{
  "hidden_size": 192,
  "positions": "rope",
  "rope_fraction": 0.75,
  "parallel_block": false,
  "optimizer": "muon_variant",
  "max_steps": 10355
}
MLP neurons of a small language model. Each row is named by its layer, matrix (gate and up: input weights; down: output weights) and neuron, and shows model dimensions 48-143. Each number is 128 + 32 x the weight over its row's rms, rounded and kept within 0 to 255. Numbers have three digits each. A neuron's up and down rows have the sign that makes its largest values positive.
Before each neuron's rows, "fires before" lists the tokens most often just after its 100 highest values on Wikipedia text that the model never trained on; "fires on" lists the tokens most often at its 100 highest values on Wikipedia text that the model never trained on.

fires before: "S", "al", "e", "ick", "y", "ni"
fires on: " Qu", "U", " qu", " U", " Pla"
L3.gate3:130096117171156097131136133098095147135177092150186094115161199143135141072163166092110156169110058150074115166128094125149071123167098152071106163118125085195164091146066104105110197119136125155121091074150093135110100029161166135117176125123150100101154071169092145100126145132145063145
L3.up3:129077160095178175127170105120134127222090106117136206167080057149183140174132122110135201061102098170104135154182139146118119139145082160194129085134069128135120064145109104163167068197124100106067112109160133124096126069142168126145149127081122133111154128152118085131147153163114115143
L3.down3:104140170097143120070164096094067145105168067167145155128106072144140124113146156158146174126085097170158113165142166128122156118195128160183137146105099126168120101120138124130106098153093114136099128108172088096126068131159107153157177083151195119166166091177129127099096083102149140180

fires before: "n", " |"
fires on: "er", "ver", "g", "ber", "der"
L12.gate401:131159026156088152198117107116105140100159118136104133095161105136103154127138116160169157122115140155154121133165117140130140086137145169170109159154093062128149138148126098097125164147179133081152153129128160112128182173153139136185097170086151122107137136073138114159104140168114174183
L12.up401:096139114189132132104065084091136098121073094101050118096100129126080125116117095148138154079115165200140119135131131162145156092139120138105107183165068090097139140136167186126117097153154132118106177102144158141139126080137152074123194128095116164086137135153155072115129108201145120127
L12.down401:135128127193160135178180067134127158097100118133165101108170189157145124109128093098099142101129149155114147146125152141085108183167163098107142150050125133104077155158191079117105108137108131155078124131202089165149146159146114169170143128152143121161131075112163162127161126160150074060

fires before: "min", "duc", "vi", "d", "ja", "op"
fires on: "ad", " Ad", "tro", " pro"
L9.gate498:100152156113123136072151125098083113117126135065099134080121150094096130112137124116091119135168076136177110141135111098166116136147131142182126089125159115111104125073125112130112153123089170097080178136088142083063168140129112065128108140146144129129152119153127139115176149151124127111
L9.up498:130116092157068119079108105121114139123131084145137108102209155110152136093164123109170109173127131065113076048100125133141129163155105082055120152125072112200123124092164166125162106112099137148137166138126098085196135137177093083123112106099136180126195092152131149124128075139086135187
L9.down498:073111138144114094090165129126106152115145105150131108139149172189155100121097115105111175132125101124141148109132122158115121072145149136128117119142104120185167167179120107156165125156082141107163057134095130156154105154062165125108133112181123160082082189110119076146135087127082120121

fires before: "o", "al", "up", "i", "et", "on"
fires on: "ci", "z", "cc", "x", "min", "hi"
L4.gate310:143104161112087150066141186149153128063124117172145106125129144149102143164069169099089087088099157147105144113102118117120148108127134160147128101111160157129158148197206195154119142193163108102129138177184163091126165172157161151105117116127119089105150088109152102091167138189128086114
L4.up310:096131119170147115116139163138091113137129106159136150159093144146140153177099159071096091107133147137164099097144136060139110163128102088080137170164110116126163134144163122129158102161142125179131130147170104169120176092132164106068145061154144106217150114125148109129101066212129194151
L4.down310:153087120103131107042135154114137123075105157086080127082141085127138174133178127117088143063086141111150072193151125111151161131188083145202150101136108101111121146097119168148099108122156091131112103150116168123144105130128082066163133084155132114123146152159083151079141072079162166125

fires before: "d", "low", "t", "pp", "g"
fires on: "el", "li", "or", "r", "mon", "han"
L12.gate479:127124139119176143089064134121204112137083081148130116165079121170115107115084136146118140099074117141084164163102120124119195154111127134112093130162126102111149163133119134173058128196169183076131124117118089147095145137123103197146119151079115107209079135098105117138157216147129089109
L12.up479:080161155154112102102137221127150124107180163158149126135046156190154125092159105118123198156120134165128107121091148049137114125109031126110164144187195159147130170188189071135154092184138102032149097173157169119111151104098137134133153148143079097131122089136119143140114040115127139155
L12.down479:089079106088114110154137116121080126139165146115088108137152103112178123146093183129162143130146077141111143115161181166136170155159098123185115169086124155101152118150160093115152102121127146129151176116106120092143150153103198104093155166111128122097112086143142070141157104098134067178

fires before: "s", "u", "son"
fires on: "'", "z", "el", "ick", ".", "ri"
L10.gate403:160159143172092126126093130116166146062138100066155089137133166179100105110138071120193137184146139103133116150119131202145102122132157179119140122147148122115090144112115143182129149155099149133121120132149152147129156077091150140156162082108103080039117116065100120076137162108105171146
L10.up403:164146127163164159155165145125174166147142134117148144119108131125091134088096104175167125124145123113117154124125061184106121124119067151130094095111127148116120161080116141157133192154141132119133132112124143058128155044123127092165129125066087103180137138064120122137104107165115100121
L10.down403:121109154130108076122079178149161136138127113174127183213147113151116178137145144108127115151134116151090123172103137100113170111143101134069122092105101155159161082138123130151129058096147141094133189125091129109082140177119095096136170146073084121106175079108049114137179151097114086138

fires before: "S", ".", "s", "K"
fires on: " U", "U", ".", "r", "ri", "E"
L12.gate357:086090142131112107125086128115171101106174047159117095111133136167188076119164146157092082107088124178154138169088150152140156074142143115126097187105109135110122169166119072092130125138081125128088098098142084134077101116167109114185105103161147136121105122130048149085131173162075171115
L12.up357:162144139130188100106181123165140157086089096136122156116114170047135066114092141154112128092129170106109106163152114126113029154122124080076087177156121157107185145144073106137143183185125109113108136101132098118138130176095145150109068158182087104177144147098115171156118166106088148124
L12.down357:139126191148173112119085095077151089121128077142082118072126095170128144129167158152116153136120159124148150201177113155094134136098141085127131096131113086129134174151177133109160097119142119090076116088160119189100109129098137159151144130134075172179123123147164092108034138131085072135

fires before: "i", "ial", "al", "ity", "ly"
fires on: "it", "ic", "ent", "il", "in"
L12.gate369:103089178105106146155063159176157159126115141163067126086113158179165095110154133083118086134137154099164094149147148141080185111119122186170124112154117126086108102120164107146151143138148092186139120098136111131110145086130076083156128207083109173082168093159130101178121140126149138126
L12.up369:115117133173197146098172127128178106129184122148091140123146120113169133087099112155089078125160157132192118138131165163087169142083099071158183118118160155127071134096183121148137138165105116126117060108168135150133101098136125128095135080089136173071121075174088138185113098130107090089
L12.down369:124113149103153121149095169107085181147083112099131105123089196161105150102159180132153110078158178139151215103103128091122142108145151135144140090164121115147142105154111166171145099121133103103144131132132134094143160143150128141133111140160095113120161131170114092119149153133067048255

fires before: "ed", "e", "ation", "es", "ing"
fires on: "al", "ar", "as", "put", "par", "ed"
L12.gate53:101199189125169099151129124175137088069101113158090148076105161194142133138097120159093113092111126147163143153128168054100169115113175038144126133112126131132175159099105074136127138083153115110155173163124073132132142111114151128084046138166115159161169097129162087114087143116079117094
L12.up53:060134133122097085121078136149174150098114125141123054098163136130122116155228107108094091123071131105129085152106142107120101142149105125156133119079137101044109150190114114178092112079115106104170058152071178116118139109166171142164160172094126146159074115153155169140138144108157107167
L12.down53:148126124129155187121158120162056155126110156130166103128116091068128146087061145132104131056113121117135143088116146141171120163147130121144099118112156148113081120172131096135114086124135125188086124126132113070099255139170057100184106135127185106058109151114136170102072095201123183132

fires before: "al", "ation", "er", "ally", "k"
fires on: "iv", "fin", "or", "in", "on", "tern"
L12.gate106:143123099099180169125134117137159139127150143069178148099073169132164117155044073106111132129169189175127137142134136169121172103109138112143113122107178097089090103074194119086123153094116072117090163095144132146144173057118115093125134136077132066146163107163137144105164133143136139127
L12.up106:128170139100096116140123111148138073075118149165127144158123155134142025113097079183120121130163147174119177062175152123123190134093079149081115087131144113108125142115080158191079078109112140053127060093171113158077185116096117157163149096116120149088115117154104148206106108098081139136
L12.down106:209160110136107166126130175112143107113084138136101102112152103109128119183131129118180111130147095122098086140122179096074173111151131166070071136154142122151175141132094200129191079133165092163059159142187105126112177131104131183098162128124158114119134056146119095120083150141180177162

fires before: "-", "\n", "um"
fires on: "\n", "'", "r"
L12.gate217:087067124182065091144076131148110169135060118059093125062088109131050068164152127151142155148142126101102113136114150133128083119166188091131120140126140165123153158114071132151152115125187166161114059101126151140152133126116059137154134173164162097086113105089162174088095105119103146068
L12.up217:155124127103145149080080124124136164195119158136167110151140110102086127099161138138143114135145162149139134112125184106136035107105151188184176112130131103136078238116106109193117073084089121082094107152135109114133139124096140178108094062109126127119094148125118079125102193157120119065
L12.down217:126170183138091142117124134072148137202169157127139189141074081174088134160175200198121199147099159113120153112125093148096132147055136188118179133165170155185085162096145108187144168113137168097145079136120142080109065127146082139068096129138112140121148192133150141106099110100145096199

fires before: "les", "li", "ro", "lo", "ra", "la"
fires on: "hi", "ge", "k", "ic", " Je", " He"
L12.gate477:132120140123139149058123094138121153072170160155110111067148127090203102090028184148139114126116082162136083085127118176108109152144117166138154155160160116106114130198113147091147130164151158139162117096087093132158112145176159125128198126104116106114184132161119114098126171152094161100
L12.up477:051146125143109093128132139168044172161104065107147111150122063127100127107142155118140148154163193172126144059158166150134112107157141063165117132163153132093165154113201149160216109162126156123149124110140106089150073102125164132106111158131163169163163107163176131074162145088165127192
L12.down477:122157169083113116110100192145129134143200145111120131176132156099170155107104119131191095143101099108046158100141114106116127154134099145097167175145162148170068103103085209096147166146103130153064107141148109111140122135110157097089144133146124112196125091173109119154050159151165132128

fires before: ":", " of", " to", "ti", " name", "ri"
fires on: "va", "au", "Species", "able", "le", ":"
L9.gate511:127092080096108145109122137129094120152082152118132146132119166086075151143110126113097093081134155165095165074095174156172106138163043175167078139116123102124138109144140165133081172083193168085122134086095145156155147091100130094141106124109105178128090127123114090130117121107094164078
L9.up511:126109112091082198121139168076074110138108125118098145115156091131116150082116065078104165142150124152136113145116148086091179131141106064129116098084144137123146157107144115073103123060136209130107089148132106167134167171135107128108165103170120114130104133132095130205105158132129117091
L9.down511:117065117119144127201136166110119115102138151170124150146126113152127113144115105140213092082128163087098111063117141151116051109143104119090128162119168111136069104160115134207143167143155152156172154136145132175101131123141164118160111133111091086172204122174155047087050086111124159100

fires before: "i", "ial", "y", "e"
fires on: "it", "ent", "ed", "al", "ic", "leg"
L12.gate12:056109169126107048138109107129205174108088086155119102169143187137123080165111107162107110165093122127129095140105157136152138100183161131128110116131161153183104169118131182149168157148142154064165122145160134122111146121116091133124106085178084138178184170125091186182084115129185083072
L12.up12:077109081123143147081129168123092162085147101127112164125174132106117074138183109152100109111145048137165093126188113132074157128098093161160097171168133116087129102146176158157069134155109090126153103131144122123089122087120179128185108114109138142130140085187091178158114124127126116142
L12.down12:088112109094152118151077158101162086090186090188172130116150185121145104157098080108127158174091102135137118160097177151117090110149102164120141080072154099108131108150163128139184136117079124145150150064176185102170112141170080160150141128168134137150118166080077120135131099114125068162

fires before: "\n", " was", " is", "s"
fires on: "\n", " It", " which"
L10.gate276:113165074135118154103131208161138115140124137114090128126141149126151174137159096121122153118113165135125172179126155176121080094148207086169176095143093185077160113169099119104121087076118160171094175068110136094103078126146125117094058109154122086092109067133144082144173096115148124163
L10.up276:126137125120131115094125113117149147108065119143141070128083206120127135160076138118149171215133153132144137171137140128067048151136099129066136141141137111086120149082127140100124172142106106125112112131140134147128115140109101115164137094145117084190138109199128132140110212131134167085
L10.down276:108169086143159170132126100094180154096117145161099182087139097115096158118154088137070110117123141142159111099099104172104110106163132076131146143149151095074144129130166113088184118147137164160102112111117145178097085129169094051126147107139089092114096148056156149130184113103110141123

fires before: "-", "===", "==", "|", "The"
fires on: "\n"
L7.gate488:138178210154095184096103096055057200152098183114108126118120124099141127108120128067111170162114139165090119095180161137132107108157112164141084069119118083163106147148134141107111118080162105120115135125127082080123115144153201087135156147096182073106139131143158120128148176126136100175
L7.up488:128158139103136162079109156070066144131154153149105082106136086183141090165160166106182153117149173141203059121102147172110100138121155146107126098099094132110184144130180147183123193129108136125145112126136119111102101185168121050119145126095149181099089137124173164164169159087132096131
L7.down488:085129218052155135103173139183146120109134106142160111053083095086133141195158139115159062112067103085136104134097119134093124138177161110100161140154096137137156127099149118085119069102110102161100093147076070136142186133146104118120131132170137135131138147141118130106167100169113121204